python train.py --norm="layernorm" --norm_place="pre" --qk_norm=true --optimizer="muon_variant" --beta1=0.95 --grad_clip=0.5 --train_tokens=108100000 --dataset="wikipedia_en"
MLP neurons of a small language model. Each row is named by its layer, matrix (gate and up: input weights) and neuron, and shows model dimensions 64-127. Each number is 128 + 24 x the weight over its row's rms, rounded and kept within 0 to 255. A neuron's up and down rows have the sign that makes its largest values positive.
Before each neuron's rows, "fires after" lists the tokens most often just before its 100 highest values on Wikipedia text that the model never trained on.

fires after: " K", " F", "f", " f", "p", "m"
L7.gate8 [145 126 139 124 120 133 144 132 130 135 124  96 151 152 123 107 132 149 149 165 111 107 193  94 100  95 124  94  88 185 174 159 131 109 151 106 119 153 191 109 110 110  86 115 109 127 109 100 149 119 123 114 167 121 111 147 131 128  90 134 147  72 150  82]
L7.up8 [183 126 114 146 166 116 139 118 143  71 134 162 157 131 143  72 132 138 147 160 171 128 150 107  94 130 128 111 103 103 118 123 152 163 129 140 150 113 104  94 155 124 108 126 141 157 113  94  98 152 175 114 138 141 136  97 122 150 120  66 174 126 125  98]

fires after: " P", " p", " Sc", " S", " H", " a"
L8.gate144 [104 126 128 112 133 135 126 129 133  83 106 117  98 136 126 158 101 151 129 129  95 111 143 107 119 173 133 119 114 127 161 101 112 115 141 113 124  97 167  79 160 114 103 135 125 121 144 151 118 157 123 149 104 156 108 132 153  97 139 102 144 187 118 113]
L8.up144 [129 122 175 130 105 150 101 138 131 127 122 193  86 141 124 125 120 155 152 125 117 166 137  93 108 156 104 132 108 117 165 129 136 160  91 179 117 134 156  68 131  94 155 144 121 130 165 120  95 122 132 127 136 136  71 157  96 124 150 138  96 124 126 132]

fires after: " H", " p", " B", " Sp", "b"
L8.gate170 [122 114 151 121  90 125 131 112 175 170 123 129 145 147 144 140 124 157 162 150 125 140 152 149 111 119 128 136 117 115 123  85 130 158 142 109 125 100 129 106 135 106 112 128 168 116 157 149  93 120 129 116 144 111  88 135 153 120 107 122 111 155 144 134]
L8.up170 [126 147 140 151 115 146 154 121 140 161  96 142 133 165 146 137  88 178 145 115 134 135 158 170 120  96 168 137  62 116 117  75 120 107 119 125 106 140 164 130  81 144  82 138 167 111 119 101 150  79 118  99 155 132 143 159 138 143 118 123 109 121 114 126]

fires after: " P", "p", " L", "r", " p", " the"
L7.gate104 [140 144 142 188 139 115 161 149 108 136 122 134 150 166 144 112 103 160 136  72 137 101 125 100 155  97 148 145 113 131 154 130 180 123 102 125 128 104 128 120 136 165 112 123 122 176 136 138 113  87  80 147  86 111 102 153 113 118 116 118 156 113 124 130]
L7.up104 [132 100 119 174 128 140 169 148 124 117 153 109 114 145 144 148 142 149 119  95 133 123 177 126 136 107 111 163 122 101 142 115 106 141 113 111  96  98 169 158 121 165 116 117 127 139 115 135  74  98 122 190 127  98 121 126 112 109 153 121 143 125 157 140]

fires after: " p", " P", " l", "ic", " L", " b"
L5.gate179 [133 120 149 152 136  81 137 141 151 106 169 133 131 134 113 126 144 106 138 100 136 128 113 119 147 134 137  84 131 152 192 133 124 156 130 169 117  95 101 165 120 135 104 164 141 114 116 142 143 125 111 132  88 129 106 133 135 103  72 139 103 101 105 124]
L5.up179 [121 142 158 151  84 100 133 128  82 135 126 119 121 123  94 128 158  85 149 108 128 110 138 117 108 151 137 132  95 118 141 147 112 136 139 105  94  75 147 102 161 169 109 134 131 150 184 145 109 182 131  66  52 129 133 133 114 138 114 130 113 125 145 130]

fires after: " m", " S", " H", " M", " s", "S"
L5.gate73 [126 143 131 159  82 188 115 141 113 120 165 107 125 135 145 131 146 139 145 126 110 118 122 131  99 146 134 122 110 160 197 105 145 110 166 158 117 148 122  93 140 110 135 107 129 192  82 150 107  92 121 107 131 111 142 137 133 127 122 109 153 105 156 147]
L5.up73 [148 121 103 166 117  93 113 158 124 131 173 142 111 150 121 117 124 115 113 116 108 169 131 114 155 143  98 143 143 128 169 123 110  70 103 119  86 134 148 166 154 100 100  98  90 163 130 104 121 180 120 104 145 107 106 106 104 121 110 155  89 144 126  97]

fires after: "I", "6", "5", "7", "2", "9"
L3.gate163 [155 123 164 116 132  99 104 145 113 107 138 126 104  92  81  83 136  96 124 111  81 123 111 117  39 109 108 152 124 115 131 123  85 145 144  87 127 107 158 139 101 135 118 111 134 176 110 143 104 168 134 148 109 120 163 150 121 145 130 134 106 143 123  83]
L3.up163 [138  66 143  92 133 131 134 148  98 112 126  94  96 140 113  90 166 138 121  96 138 141 153 118 103 135 138 146 123 145 139 104 135 152 155 105 130 129  91 135  82 117 176 126 138 145 144 119 144 139 152 146 113 158 134 132 164 105 169 130 141 155  87 160]

fires after: "u", "ro", "v", "ra", " sp", "re"
L7.gate40 [ 89 127 140 116  91 162 152 135 116 168 112 119 135 112  98 148  83 156 142 108 145  97 121 106  99 107 133  97 148 110 117 102 137 146 113 129 121 186 118 149  99 119 163 143 141 128  73  93 147 127 119  79 180 120  95 129 167 146 165 137 184  91 129 133]
L7.up40 [131  99 163 149 108 170 142 110  76 174 127 156  99 106 110 123 140 141 151  91 135 125 119 102 132 110 150 116 134 156 107 146 196 119  86 108 122 116  99 135 115  92 122 148 112 111 140  95 167 135 114 105 149 134  99 141 147 152 130 120 179 123 147 139]

fires after: " S", " re", " s", " I", " y", "S"
L5.gate34 [ 98 135 180 111 112 153  96  95 148 130  81 186 134 138 148 149 157 178 127  96 130 140 166  88 135 101 134 152 117 177 110 105 110 117  99 112 159  88 121 136 142 136  80 132 138 113 106 150 148 118 147 114 134 115 106 140 108 128 160  94 110 115 118 123]
L5.up34 [144 104 107 101 128 119 109 102 105 144 110 170 131  68 184 153 101 128 158 111 195 130 130 139 143 147 168 153 155 106 114 111 162 131 139 132  71 122 122 164 135 104 101 116  91 138 140 140  48 146 150 130  99 122 120 137 138 141 131 135 115 141  82 111]

fires after: " l", "l", "el", " c"
L5.gate116 [163 112 147 123 133 165 113 123 141 105  85 150 118 107 155 117 131 107  61 143 140 108 117 122 126 116 105 114  95  97 121 134 125 126 124 112 104 144 149 143 165 104 107 161 184 109 102 121 194 137 109 115 123 137 138 108 118  89  83 109 119 164 118 138]
L5.up116 [112 133  99 146 137 135 132  90 147 127 142 112 139 123 154 132 134 106 154 131 119 101 146 152  95 117 128 106 137 171  69 133 165 165  83 146 113 139 120  96 113 167 133  51 128 168 132 144 145 172 125 117 112 141 170 172 131 138 146 122 142 126 120  88]

fires after: " Q", " s", " qu", "S", "ig", "un"
L5.gate187 [153  96 122 159 142 123 164 130 118 136 111 105 101 145 145 118 123 151 175 124 132 136 134 186 150  57 145  98 140 147 134 108 104 140 131 147 127 109 148 119 128 130 157 172 138 153 117 162 146 149 129 123 152  96 148 121 126 118 126 138 105  90 177 118]
L5.up187 [106 139 134 145  93 129 112  84 104 142  81  88  84 147 140 160 167 108 146 117 114 158 134 128 148 105 129 155 127 129 153 125 124 123 136  93 126 187 126 136 113 124 121 106 122 132 137 114 145 146 138 141 145  98 122  94 169 169 138 125 110  86 152 143]

fires after: " F", " b", "b", "f", "P", "B"
L3.gate47 [ 80 136 131 107 117 153 122 161 128 151 182 136 137 151  90 148 176 131 118 105  97 102 142 127 142 120 112  99 119 142 165 146 152 101 158 153 142 120 126  71 143 142 146 114 143 137 169  95 109 105 137 113 155 118 178 114 135 135 155  89 157  63 100 129]
L3.up47 [140 120 145 143 112 109 132 120 143 122 105 102 147 134 123  94  59 120 130 162 141 162 116  72 116 139 193 183 104 128  89 130 142 129 139 138 114 100  89 100 146 152 149 119 149  85 102 135  90 111 129 124 116 119 155 159 109  77 127 118 140  97  97 131]

fires after: " E", " d", " A", " L", " a", " Pro"
L10.gate149 [108 147 142 129 102 108 138 126  97 124 158 115 146 114 140 154 144 126  92 147 113 114 134  85 108 144 158 136  82 158 153 121 159 138 108  91 133 141 131 132 128 121 154 164 115 158 143 122 121  95 132 156  99 133 140 131  99 168 170 154 149 128 123 149]
L10.up149 [163 158  86 134  91 121 116 109 102  90 166 104 145 103 150 145 145 121 151 160 182 179 117 139 133 154 144 143 130 190 134 100 114  88 142 130 133 129  83 135 154 104 153 170 154 137 148 112 135 123 150 165 155 156 119 122 113 131 145 157 149 143 156 144]

fires after: " G", " g", "rit", " B", "it"
L4.gate142 [146 115 117 146 110 127 167 121 164 105 131 133 140 156 160  95 124 128 110 116 139 174 122 137 112 163 100 112  90 115 131 131  95 171 139 110 193  87 121 175 141 155 146 141 123  91 122 147  80 112 127  83 115  98 112 114 180 133 129 142 131 113 141 128]
L4.up142 [ 78 147 119 107 120 129 131 143 139 117 173 165 112 125 182 145 155 119 132 172 129  95  98 185 110 109 125 109 111  98 106 155 119 146 143 134 128 114 191 128 107 161 157 113 121 142 131 127 151 118 150 131 127 182 136 115 127 106 129 128 105 152 155 145]

fires after: " f", " al", " g", "m", " Al", " b"
L5.gate50 [107 128 120 124 116 155 134 146 156 129 107 145 108 120 122 144 186 119 101 168 159 178 132 103 155 127 113 145 104 120 130 106 135 135 115 187  89 161 124 115 106 115 129 141 116 154 136 121 119 127 132 166 122 128 118 157 117 117 147  90 156 114 168 103]
L5.up50 [151 115 176 139 143 143 170 127  86 149 156 121 141 112  93  99 141 134 108 135 173 130 166  81 116 141 114 142 161 141 116 138 115 131 137 161  89 185 128 110 144 102 119 112 131 160 104 126 114 106  70 154 112 146 159 129 114 135 162  86 140 131 149 139]

fires after: " G", " S", "G", " J", " ch", " K"
L10.gate42 [144 140 152 145  73 129 133 139 170 143 131 129 133 114 130 173  77 155 169 130 153 121 124 140 110 150 119 145  88 148 127 128 159 137 127 122 146 139 109  90 172  72 122 101 104  79 104 154 108  96 128 101 143  97 119 126 116  94 132 136 148 156  88 144]
L10.up42 [139 100 120 103 111 182 108 149 121 138 146 126 146 135 141 170 102 160 120 142 146 122 106 127 103 151 119 138 113 156 112 149 152  60 167 138 103 128 161 162  94 142 143 143 132 139  82 156 101 130 103 113 113 120 127 122  75 112 136 107 113 166 115 117]

fires after: ",", " D", ":", " ex", "pl"
L9.gate116 [126 116 118 146  80 144 114 120 147 156 112 136 141 108 131 113 121 160  94 159 151 118 109 142 142 147 137 108 168 191 119 136 125 124 130 151  98 179 110 136 138  86 160  92 112 153 112  79 122 109  96 163 125 126  96 158 122 155  91 120 160 109 163  75]
L9.up116 [126 117 153 117 150 151 124 118  87 114 127 119 113 118 100 132 177 120 131 156  96 159 113  68 130 145 100  90 134  94 134 178 135 139 125 141 149 129 128 111 106 130 167  89 169 147 131 116 113 145 138  61  96 134 113  93 141 116 136 135 150 136 118 134]

fires after: " Com", ")", "om", "um", " the", " U"
L4.gate49 [124 173  99  85 133 128 141 133  91 127  94 124 144 129 153 121 139 127 110 120 100  96 106 171  87 113 159 104 137  98 143 163 186 120 146 166 112 125  88 150 147 126 182 149 139 188 134 102 111 169 107 121 153  74 116 119 122 183 118 105 140 187 146 146]
L4.up49 [142 166 116 146 170 121 152 133 169 114 128  91 124 152 138  78 110 149 110 126  85 122 125 151 104 132 133  73 139 175 135 158 112  80 108 152 106 140 129 146 109 124 145  92 150 142 140 115 151 152 146 163 144  99 153 159 131 150 105  97 122 131 139 129]

fires after: " New", " F", " f", "-", "|"
L7.gate87 [155 116 147 155 111 144 126 142 134 155 127 109 136 116 119 129 122 145  95 163 141 111 179 150 162 166 148 145 118 162 127  97 110 103 119 183  98  99 130 145 171 150  72 107  87 160 113  93  89 112 136 111 138 165 149 125 136 143 202 163 173 125 134  76]
L7.up87 [111 197 135 176 105 137 119 125 133 118 110 132 140 157 154  96 103  83 161  73 160 112 148 128 178 140 122 129 138 112  63 157 119 134 142 156 140  66 126 143 146 114 128 132 147 122 109 130 147  85 141  79 133 147 111 116 137 115 137 133 144 112  87 109]

fires after: " (", "–", "-", " un"
L3.gate148 [153  77  93 114 142  81 134 149 153 140 112 127 137 176 150 123 148 115 115 148 122 149 111 133 146 120  87 117  98 124 125 131 137 142  80 105 193 146 185 161 145  81 150 119  96 135 142 123 144 139 173 139 121 150 103 104 178 150  91 117 128  90 136  95]
L3.up148 [130 103 118 108 127 121 131 121 151  78 105 128 132 175 130 122 130 109 109 136 130 153 133 131 144 147  50 130 143 149 168 141 121 144 128 170 172 112 125 114 107 104 144 165 118 128 114 137 140 157 164 118 119 123 164 119  93 126 120  90 115 137 135 117]

fires after: " S", " s", " Y", " y", " the"
L5.gate188 [140 101 119 135 127 102 116 112 155 156  97 141 143 165 109 149  98  94 129 166 142 168 147 107 114 114 150 112 139 156 127 135 182 123 122 125 144 113 152 156 154 117 125  85 111 144 140 102 121 185 119 143 148  67 175 139 142 120 137  77 132 134 111 130]
L5.up188 [165 107 106 124 140 147 110 126 133 105 106 125 123  73 166 127 110 110 113 141 174 141 117  83 153 122  93 132 101 128 113 125 140 125 103 150 136 130  98 123 140 125  73 149 102 120 152 117 104 131 134 114 138 136 163 116 116 133 126 126 165 153 130 102]

fires after: " de", " Le", " pro", " ro", " re", " in"
L4.gate111 [104 134 124  76 124 159 134  99 146 123 118 171 125  91 108  96  84 126 140 139  89 128 155 145 128 115 169  74 128 102 153 120 129 163 136 126 123 152 118 137 123 162 137 161  76 128 156  68 135  96 163 135 123 132 161 147 106  70 142 124 133 104 121 151]
L4.up111 [118 147 127 138 125 158 102 131 130  94  92 133 119 123 117 160 101 123  99 156 134 120 151 129 151 167 133 107 135 140  79 118 124 151 118 112 186 147 138  85 102 147  98 123 149 116 139 126  81 108 149 139 115 168 100 121 112 163 103  97 158 117 172 117]

fires after: " B", " J", " R", " b", "om"
L8.gate61 [139 154 132 134 121 122 148 115 149 130 142 161 125 137 142 108 130 134 137 186  98 149  92 124 101 112 137 132  95 128 104 173 118 122 102 107 130 167 154 125 114 105 125 136 178 114 146 145 118  99 157 142  95 149 157 139 150 100 139 167 115  85 121 163]
L8.up61 [ 64 139  76 141  94 120 153 102 149 114 108 118 142 143 122 162  87 128 161 164 112 156 140 158 146 151 140 124 137  98  92  90 105 107 171 163 102 148 165  85 132 106 123  91 159 121 119 129 118 107 131 114 102 134 117 123 145 116 175 132 123 169 127 127]

fires after: " (", "\n", "-", ".", " \""
L3.gate63 [134 140 148 114 138  97 139 151 125 146  98 101 101 141 150 124 182 159 120 138 133 146 116 131 140 137 142 136 141  91 157  90 138 102  99 166 120 166 153 127 131  99 149 133 103 170 133 173 137 121 131 118 133 143 107  95 219 114 125  96 123 138 110 102]
L3.up63 [121 127 102 139 162 138 153  97 152 132 116 151 114 138 124 122 123 118 113 157  84 139 136 129 146 118 191 127 148 149 133 110 104 147 135 122 128 164 130 143 116 114  95 128  97 146 142  95  66 154 122 142  86 100 130 138 133 103 138 105 116  77 132 108]

fires after: " B", "b", " D", "u", " St", " R"
L5.gate87 [164 162 131 136  99 105 127 138 168 159 132 153 146 135 127 121 139 126 121 151  88 121 105 101 130 113 133 103 132 154 116 170 132 159 127  75 129 168 120 114 178 114 121 145 154 152 167 193  69 167 115 141 149 139 139 139 166 143 120 127 124 130 139 123]
L5.up87 [103 125  82 162  96 150 138 114  73 116 135 133 124 127 143 152 114 157 117 149  96 129  70 140 124 144 162 141 125 171 111 157 141  91  99 107 142 156 131 163 178 177  96 129 146 106 128 145 115 121 125 101 139 115 145  90 149 131 165 173 123  89 123 114]

fires after: " in", " re", " a", "-", " S", " per"
L7.gate24 [134 177  94 159 142 139 132 119 114 131  86 156  69 127 128 157 160 149 150 110 125  87  78 112 137 159 151 156 151 117 106 145 145 147 105 111 148 152  97 129 166 138  92 105 130 167 118 116 174 104 123 141 158 138 127 124 119  73 126 133 142 107 106 133]
L7.up24 [130 116  81  91 149 106 160  98 105 130 108 166 135 152 114 147 117  73 160 120 144 138 102  81 142 159 150 133 139  83 164 126 124 121  93 165 132 124 119 124 133 126 109 136 130 135 152 122  95  93 142 193 150 100 107 124 150  89 120 151 111 106  92 188]

fires after: " b", " G", " W", " s", " B", " st"
L9.gate95 [120 139 155 164 112 151 102 151 124 120 184 120 106 100 145 137 106  88 143 158 115 124 127 139 112 108 131 107 120 100 120 123 152 147 109  68 159 114 152 107 120 151 138 132 180 120 137 123 129  68 138 121 102 120 113 139 128 178 115 102 127 141 128 109]
L9.up95 [143 149 150  96  87 151 143 130 127 102 117 139 103 120 115 103 149  94 116 169 140 167 121  97  98  98 131 124 116 158 123 130 111 131 136 102 171 134 102 122 140 123 105 137 167 127 145 179 118  81 134 164 121  97 116 124 145 123 190  89 105 167 155 100]

fires after: "\n", "|---|---", "|", " 202", " 200", " 201"
L10.gate151 [108 114 130 110 164 109 118 143 125 144 170 135  94 110 170 172 112 138 141 120  75 130 160 119 150 137 153 109  85 153 100  98 153 151  97 148 129  86 165  84 132 171 150 105 133  83 156 144 171 110 140 102 108 140 126 122 149 113 109 145 111 127 113 109]
L10.up151 [101 137 140 154 185 186  94 142 138 119  85 154 124 118 164 109 126 111 114 116 110 115 128 163 118 106 102 138 108 142 152 111 102 125 116 123 118 109 128  92 112 161  67  95 135 111 131 165 165 112 134 143 167 115 146 107 126 115 120 135 112 124 142  94]

fires after: "\n", " I", " |"
L4.gate55 [129 174 121  94 105 112 145 121 159  93 123 121 144 148 127 147 135 166 171 114 138 126 118 110 105 102 139 142 128 196 149 115 142 113 146  94 115  97 136 115 107  88 129 122  88 128 124  98 160  94 151 123 118 159 127 125 143 129 110 144 162 129  63 145]
L4.up55 [135 151  82 153 145 139 134 162 117 114 102 144 128 130 164 152 153 109 137 149 126 128 116 114 118 124 126  89 142 150 171 147 138  85 162 107 108  68 143 120 128  74 144 114 120 153 120 159 179 145 134  77 162 177 111 134 121 123 106 105 127 147 113 135]

fires after: "\n", "|---|---|---|---", "|---|---", " the", " f"
L4.gate48 [156 137 138 134 127  98 158 177 134 135 132 128  97  99 146 141 138 108 109 111 153 117 142 127 117 138 113 118 111 138 119 123 121 132 109 115 167 115 102 116 110 143 101 140 108 117  99 119  86 143 158 100  96 167 148 129 114 131 116 133 124 105 124  88]
L4.up48 [139 107 112 164 110 156 125 149 170 143 100 135  99 139 160 156 148  91 140 107 171 125 126 125  89 145 128 162 104 146 146 132 146 127 133 145 127 144 131 135 120 133  99  88 135 125 120 105 128 111 142 125 161 171 122 117 103  95 111  62 140  84 114  78]

fires after: " G", " g", " R", " Y", "oy", "-"
L5.gate178 [123 158 114 116 112  84 153 120 161 143 127 109 109 139 124 138 151  70 138 136 108 132 119 119 150 127  85 130 115 129 129 147 152 115 126 143 120 139 159 119 107 170 100 119 145 189 121  94 109  71 145 149 170 120 136 176 131 131 123  98 124 118  82 127]
L5.up178 [120 129  93 114 107  99 129 116 188 102 128 155 126 122 111 123 143 146 139 163  98 116 164 176 148 151 161 113  95 102  96 114  78 148 139  99 138 147 107  96 109 130 101 136 154 143 153  90 131 101 131 130 166 153 143 130 162 150 141 145 135 102 119 151]

fires after: " ", " E", " L", " t", "re", "il"
L7.gate43 [ 93 124  95 122 109  90 158 174 131  76 101 147  87 142 131 151 160 120 116 169 129 145 154 117  94 110 168 132  98 172 167 155 157 125 141 129 146 150 120 114 176 153 105 146 107  92 115 103 156 136 158 101 115 165 151 140 123 109 130 129 102  90 106 140]
L7.up43 [ 83 146  73 126 120  98 192 134 153 129 111 117 112  77 146 162 107 124  71 134 100 145 159 150 118 109 129 150 113 150 149 108 106 103 101 128 104 127 102 152 123  91 146 154 106 181 144 149 148 141 147 122 121 127 138 130 144 159 147 129 118 133 111 167]

fires after: ".", "-", ",", " Com", "u", " the"
L4.gate174 [190 136 144 126 128 122 121 145 115 117 134 139 102 137 159 130 105 131 152 141  98  97 140 140  74 103 173  93 116 135 133 149 137 132  98 169 126 132 107 146 149 128 113  90 121 171 151 113 142 124 152  94 123  86 165 199 169 116 146 157 135  96  77 150]
L4.up174 [154  77 105 147 140  90 146 149 145 106 141 144 125 132 142 117 182 188 120  96 112 108 143  90 127 132  89 140 112 149 109 177 119 119 130  97 142 141 108 152  85 132 171 115 164 123 151  95 156  95 120 138 176 122 134 126 126 118 117  78 125 144 147 124]

fires after: " C", " l", " c", " th", " t"
L9.gate48 [133 164 129 119  95 113 134 121 120 135 123 172 135 111 115 107  93 123 108 104 129 116 106 121 118 136 164 119  90 124 104 138 144  73  86 149 125 101  91 106 159 159 119 131 115 156 132 138 173 126 131 112 133 151 109 118 129 119 141  94  84 156  84 123]
L9.up48 [151 124 150 136 152 115 117 134  84 132 169  93 128  65 118 155 145 109 130 134 158 123 132 135 152  94 141  97 144 160 121 154 130 113 110  84 124 108 145 103 105 148 135 128 164 120 144 130 118 135  98 134 105 175 152 123 139  65 126 140 136 144  99 113]

fires after: "l", " G", " Bl", "g", " g"
L7.gate185 [ 68 123  99 148 134 125 130 154 113  96 159  92 157 111 132 172  91 126 103 130 148 123 117 112 170 161 121 159 119 100 123 117 102 160 175  97 159 125 129 186 105 168 126 121 120 143 155 122 124 142 123 117 132 145 143 113 147 104 120 110 138 155 107 103]
L7.up185 [ 93 108 114 156  81 136 133 166 163 128 144 149 155 121 115 122 110 131 155 167 115 140 173 115 112 155 116 111 103  69 134  71 105 181 139 102 114 170 133 154 108 114 162 121 148 118 160 133 155 121 135 114 116 138 102 127 106 131 120 153 125 136 157  99]

fires after: " F", " s", " ex", " comp", " app", " S"
L3.gate70 [157 195 146 121 159 107  85 138 120 141  74 106 141 141 138 129 148 137 152 147 144 180 138 164 109  87 154 157 147 132 109 160 111 129 147 127 130 100 153  80 130 158 129  91  93 108 110 125 112 139 125 159 161 109 133  99  89  93 125 128 151 134 119 133]
L3.up70 [176 163 141 108 118 148  71 175 121 138  76 117 132 114 142 131 155 149 138 178 140 154 130 147 132 133 132 147 163 130 100 141 129 160 134 101 129 128 113 108 106 136 129  97  76 134 126 141 104 116 155 129 177  98 123  93 134 108 132 116 156 103 169 131]

fires after: " ", " kn", " m", " I", "et", "ag"
L8.gate16 [147 161 111 121 155 109 117 166  77 148 106 107 140 180 124 131 116 153 143 120 133 151  78 149  99 134 134  78 127 148 141 136 154 119 154 185  99  81 156 112 118 130 159 155 130 139 100 122 121 157 134 114 124 148 132  97 129 127 135 106 109  65 108 113]
L8.up16 [149 123 121 134 164 139 146 164  63 142 164 131 106 153 130 141  83 168 146 154 106 131 115 134 142 110  96  76 161 156 146  83 112 104 140 121 153 105 132 136 148 100 191 112 100 122 112  95 111 153 156  92 134 164 129 143 161 113 123 138 161 140 111  86]

fires after: " s", " H", " m", "H", " h"
L9.gate14 [143 101 114 102 112 135  85 136  92 123 128 122 121 151 101 164 127 135 157 168 109 171  88 105 151 155 139  95 157 134  83 106 128 111 147 146 136 110  87 135 123 127 129 146 140 156 104  82 104 117 106 148 108 124 163 138 107  99 151 131 160 155 121 125]
L9.up14 [130 145  97 146 142 144 119 157 143 152 158 114 121 160  88 168 121 141 117 116 143 157 106  98 111 156 153  97 114 121 115 116 127 116  63 130 140 165  75 126 100 140 146 112 113 161  92 166  93 183 152 138 134 111 110 102 153 132 134 141 149 122 121 107]

fires after: " G", " S", " V", " I", "ec", " H"
L8.gate77 [ 98  85 115  98 142 140 142 162 160 138 153 138 120 124  74 146 110 157 115 105 132 125 131 150 134 127 133 136 131 151 160 141 165 146 137 130 188 148 102  90 156 138 111 114 133 126 141 111 120 101 137 106 132 103 132 104 109 133 155 134 113 157 140 114]
L8.up77 [118 144 202 109  94 133 139 148 121 149 162 121 117 113 152  98  60 129 142 152 115 142  99 144 107 145 120 115 118 123 157 142 161 149 107 132 153 114 130 121 133 114 109 122 137 167 121 142  98  69 171  88 110 128 146 105 149 154 119 154 132 130 127 169]

fires after: "b", " New", " l", " E", "l", "ar"
L9.gate34 [140 119 125 124 127 162 104 155 172 111 122 126 124 108 128 175 136 121 147 188 116 118 135 146 116 133 117 127 125 110 112 139 144 131 127 134  99 105 106 134 122  79 141 104 125 133 149 166 127 144  82 122 123 104  97 122 159 127  88 153 119 108 103  98]
L9.up34 [126 129 129 165 164  98 155 183 158  93 136 144 138 183 146 153 126 123 125  93 126 140 133  92 140 127 135  99  92 122 138 113 168 153 102 176 109  81 105  94 133 145 122 124 117 127  91 159 144 121 130 123 161 127 168 144 153 162 157 195 143 150 124  95]

fires after: " B", " b", "ain"
L5.gate104 [129 177 124 119  80 146 135 115 155 155 109 133 126 167 129 108 166 127 133 136 144 156  96 111 123 145 138 116 120  74 154 126 159 133 115  96 109 140 135 113 140 141 141 116 169 148 110  90 126 133 165 138 130 134 146 130 129 150 148 117 122 123  93 136]
L5.up104 [110 110 162 118 131 116 116 157 147 143  86  90 128 161 124 144 143 119 123 169 172 141 129 155  95 122 154 145 139 140 104 123 167  68 130 130 141 123 130 139 154 144 126 134 149 140 137 104 156 115 143 110 136 133 145 112 128 129 149 105 121 126  91 166]

fires after: " f", "oun", " s", " F"
L10.gate3 [149 136 138 140  88  98 117 144 162  93 163 121 168 145 127  96 102 147 106 123 173 152 151 115 144 149 186  95 136 159 113 117 160 174 127 150 162 126 110 123 117 116 150  75 113  78 127 116 114 134 128 141 194 143 171 121 144 111 117 135 116 154 142 108]
L10.up3 [164 132 131 161 147 129 103 160 161 111 146 108 124  99 146 138 118 152 130  47 139 179 140 121 154 135 101 137 121 153 106 128 127  91 129  98 110 129 154 142 158 115 166 138 117 126 147 143 123 114  70 116 141 156 127 111 160 152  78 157 119 139 129  91]

fires after: " m", "m", " M", "am", "a"
L8.gate20 [132 102 119  82 141 142 136 101 125  98 177 158 140 140 122 136  98 114 128 131 146 112 148 111 120 114 130 148 116 141  69 138 155 136 137 178 130  59  99  87 147 112 114 115 160 164  88 173 121 139 111 129 125  93 115  98 158 153 125 148 104 105 143 122]
L8.up20 [123 115  88 105 168 114 172 142  98 136 146  99 145 147 111  89  78 118 115 101 153 151 120 101 142 141 131  96 160 171 148 103 136 146  99 156 127 103 132 181 161 165 134 118 117 140 122 132 113 122 149 132 126 101 125  89 123 138 149 169 119 113 103 119]

fires after: "iv", " w", " le", " m", " W", " b"
L8.gate120 [151 117 128 146  99 142  95 159 137 154 121  95 125  87 144 174 111  92 137  99 107 140 131 124 131 130 111 127 115 112 106 132 112 108  84 125 112 103 152 110 120 146 101 112 130 107 160 156 129 150 138 119 105 147 128 132 145 145 154 119 148 114 143  94]
L8.up120 [111 115 123 133 168 119 112 112 144 105 125 101 136  88 159  95 122 122 134 128 121 131 144 154 152 133 129  84 110 127 100 149 124 110 130  58 141 115  49 155 149 144 128  97 134 114 135 149 102 175 111 116 118 152 141 142 146  88 139 131 128  96 174  95]

fires after: " n", "e", " B", "I", "ain"
L7.gate145 [128 128 144 126 147 119 168 146 140 109 122 155 107 173 128  81 179 114 125 121 102 130 159 135 110 119 142 115 120 131 123 101 147 100 111 136 115  97 144 114 111 150 136 106 167 129 100 139 172 101 152 132 107 138 109 101 159 119 162  82 113 134 120 119]
L7.up145 [106 136 131 127  84  90 157 178 122 149 121  94 138 132 110 150 126 126 110 124 134 187 155 134 137 114 176 146 101 105 177 109 145 157 130 134 145 138 141 119 135 102 104 108 128 149 111 179 133 132 112 109  82 114 108 127 108 124 185 120 149 135 100 132]